Part of a small language model's weights: untied embeddings.
MLP neurons of a small language model. Each row is named by its layer, matrix (gate and up: input weights) and neuron, and shows model dimensions 0-63. Each number is 200 + 20 x the weight over its row's rms, rounded and kept within 0 to 999. A neuron's up and down rows have the sign that makes its largest values positive.
After each neuron's rows, "fires in" lists the words (lower case) most often at its 100 highest values on Wikipedia text that the model never trained on.

L5.gate180,237,209,194,218,191,206,218,180,178,235,188,174,221,204,205,214,209,189,183,188,180,162,178,196,224,229,240,193,196,198,184,190,215,201,210,217,193,208,192,191,216,196,224,197,209,173,206,222,202,229,226,200,197,217,245,247,199,201,209,188,224,229,225,181
L5.up180,212,203,171,180,235,190,215,224,200,215,193,192,209,188,207,197,236,222,180,216,221,174,179,207,174,205,173,193,213,198,224,204,165,189,148,220,189,195,195,210,205,199,202,174,181,213,176,203,213,199,172,244,174,183,236,198,213,133,201,228,171,187,193,228
fires in: "his", "political", "about", "national", "playing", "digital"

L6.gate45,186,218,146,197,191,165,217,214,187,196,191,200,185,214,195,217,233,182,216,217,203,165,170,170,241,223,188,238,170,209,164,225,219,172,205,214,213,185,189,219,192,218,188,210,251,210,205,188,175,195,229,197,226,190,199,193,178,197,183,154,169,195,198,175
L6.up45,200,196,176,220,165,170,176,206,184,218,177,180,198,219,185,202,206,164,222,223,241,219,183,161,229,213,201,205,199,185,163,203,222,201,221,175,220,200,217,225,213,212,174,206,233,149,211,164,194,217,216,172,203,200,203,201,215,210,178,149,206,192,175,214
fires in: "by", "with", "after", "against", "during", "between"

L2.gate194,229,185,192,228,192,216,212,171,174,201,209,173,158,196,213,196,190,216,261,193,202,186,205,188,209,199,240,201,182,211,136,161,198,246,183,180,208,222,176,189,191,192,190,215,228,236,178,188,168,217,223,212,217,196,188,205,203,222,220,218,197,217,200,207
L2.up194,203,230,165,191,234,177,241,213,204,220,209,193,177,214,224,213,238,203,218,230,201,163,214,196,182,168,175,213,210,209,167,228,216,180,157,199,206,207,175,169,174,186,191,248,206,232,223,167,216,191,186,197,204,219,181,234,191,187,195,207,197,223,186,193
fires in: "december", "november", "w", "july", "release"

L6.gate185,188,189,178,188,236,181,173,206,174,180,168,224,192,187,220,198,165,162,193,211,188,210,219,185,237,192,215,212,199,217,228,179,206,186,177,183,207,213,213,165,176,198,223,205,221,194,229,229,204,204,191,207,170,202,240,211,196,177,199,190,212,160,223,231
L6.up185,203,170,228,215,175,180,215,230,196,174,222,197,204,204,195,213,205,196,230,222,185,216,176,174,174,147,200,190,219,185,174,188,176,208,176,182,162,175,198,173,238,207,176,214,216,205,204,217,198,155,217,224,197,207,186,205,203,198,181,203,173,219,199,171
fires in: "after", "married", "his", "her", "daughter"

L3.gate86,186,214,192,178,206,159,219,210,231,188,196,201,180,237,194,205,200,190,212,207,166,216,214,179,198,172,186,208,217,197,198,235,216,186,199,184,162,228,200,205,210,202,206,209,194,167,219,171,196,217,239,228,231,192,198,220,209,194,176,209,227,236,160,199
L3.up86,172,207,197,180,226,174,214,215,231,200,210,185,200,214,208,203,198,208,218,203,181,213,219,199,209,173,197,198,210,194,192,215,213,171,225,194,156,227,170,183,220,214,204,215,219,182,212,182,200,216,219,208,219,183,200,230,215,194,186,181,197,241,169,214
fires in: "san", "los", "de", "la", "santa", "do"

L2.gate250,189,194,197,199,191,197,180,196,215,222,175,194,177,183,182,216,211,210,191,251,204,204,178,203,173,223,214,226,215,218,227,214,193,185,185,213,192,175,241,217,213,213,209,188,180,169,205,203,197,206,197,197,202,216,242,214,183,168,225,223,202,178,175,189
L2.up250,212,212,211,218,171,198,222,166,215,197,184,203,227,167,177,168,156,204,201,170,228,196,243,179,200,179,154,201,210,196,194,206,173,203,215,202,190,197,250,219,203,203,217,199,186,189,198,216,182,229,219,159,202,217,183,165,209,248,169,190,197,199,189,186
fires in: "had", "corporate", "corps", "corporation"

L4.gate248,226,222,205,212,208,196,190,204,207,172,193,195,204,213,209,171,194,184,233,224,206,185,205,200,213,136,222,219,176,212,203,234,190,215,190,193,203,190,189,198,199,145,189,209,179,184,176,207,179,239,234,221,192,212,181,207,235,186,177,219,169,193,177,230
L4.up248,191,226,188,184,214,221,229,225,194,209,207,186,216,225,164,191,215,178,201,234,238,182,202,219,194,182,237,189,169,142,171,193,210,202,230,195,181,214,220,218,180,159,214,192,168,176,231,209,205,235,200,199,191,222,202,219,179,186,235,222,191,183,195,222
fires in: "such", "following", "district", "under", "party"

L3.gate60,195,195,186,220,201,187,188,207,177,184,196,219,198,194,191,202,187,164,189,222,149,214,187,221,256,162,221,196,178,233,143,187,216,214,200,205,184,203,193,218,191,215,205,190,218,222,214,205,193,175,230,211,169,188,170,161,207,159,222,189,200,223,195,227
L3.up60,144,202,186,185,206,179,202,196,177,206,210,200,219,195,201,199,198,169,145,187,175,232,223,213,238,172,208,205,210,202,191,208,229,145,221,205,199,190,221,194,223,230,183,200,213,188,224,226,173,213,180,216,187,221,184,190,185,173,222,207,197,199,198,236
fires in: "her", "his", "my", "mary", "daughter", "married"

L13.gate40,208,223,179,241,198,185,208,181,197,202,145,187,208,201,202,215,195,192,181,192,201,191,191,165,234,204,213,178,201,241,166,187,192,178,188,188,209,201,207,195,172,224,232,205,176,206,194,231,204,190,190,221,216,170,190,215,253,210,161,187,191,211,206,193
L13.up40,212,221,192,206,172,139,207,217,202,180,192,230,208,181,209,195,221,192,177,217,196,229,172,170,224,201,172,183,206,204,206,189,195,215,174,187,174,192,201,200,185,224,200,185,194,172,221,198,184,164,201,201,198,205,188,230,240,235,175,236,195,182,197,184
fires in: "s", "her", "its", "their", "early"

L3.gate189,191,197,170,235,206,210,220,175,195,223,208,185,188,193,188,155,180,149,205,208,208,210,199,222,199,177,170,219,227,166,212,201,225,181,242,216,194,200,196,187,170,215,216,238,186,199,221,217,182,224,242,206,201,179,230,213,198,161,236,187,204,201,198,233
L3.up189,171,211,201,221,198,231,244,225,205,226,212,220,220,193,206,205,205,177,231,219,192,212,204,202,203,185,178,197,194,216,193,197,194,212,204,209,201,217,213,210,196,192,211,231,173,210,208,180,236,217,187,228,154,200,179,200,201,202,169,207,191,255,209,229
fires in: "him", "them", "minister", "given", "himself", "sometimes"

L2.gate57,203,205,187,146,166,203,195,217,186,225,193,199,218,180,231,163,241,196,185,212,220,198,213,170,241,221,225,207,209,220,190,185,171,206,229,243,218,180,189,211,201,206,217,172,163,187,213,207,206,200,211,201,205,181,214,235,176,230,218,208,209,191,209,186
L2.up57,172,194,236,209,181,195,205,210,221,176,211,198,189,202,182,215,195,242,195,219,185,185,221,245,212,203,170,230,223,207,207,192,163,185,216,210,238,198,189,188,179,240,193,201,188,206,239,195,160,193,201,213,213,183,185,182,206,218,193,199,178,146,168,180
fires in: "published", "served", "represented", "ref", "leading", "geffen"

L10.gate232,163,241,187,189,224,170,254,193,204,214,214,192,177,208,203,183,194,204,189,210,183,172,195,198,203,183,227,233,236,213,209,233,216,201,180,213,178,195,212,185,201,178,203,179,217,183,216,168,175,193,183,203,185,203,198,216,201,204,161,192,186,258,188,194
L10.up232,190,192,193,197,182,183,211,215,198,179,156,200,222,206,237,195,175,218,204,197,186,213,164,169,237,225,196,220,243,219,204,209,224,177,185,172,213,210,203,197,175,189,234,159,194,231,190,190,205,207,245,203,172,207,209,212,206,206,240,184,203,253,216,211
fires in: "1990", "00", "0", "either", "also", "000"

L2.gate206,183,189,184,170,216,193,207,199,175,171,212,190,193,200,198,214,161,203,180,227,232,180,185,207,209,199,207,208,214,213,213,201,201,196,152,220,178,195,206,192,210,221,205,206,210,190,238,211,201,192,214,210,194,206,198,213,182,221,175,212,203,183,170,216
L2.up206,203,186,197,218,192,184,222,183,230,202,218,215,236,206,215,213,190,189,186,190,225,201,191,189,156,202,186,207,201,192,184,163,191,201,197,189,207,171,222,227,150,201,184,197,200,181,230,179,202,225,152,204,228,217,206,183,167,196,172,241,176,224,204,178
fires in: "had", "panamanian", "after", "bought", "brought", "sought"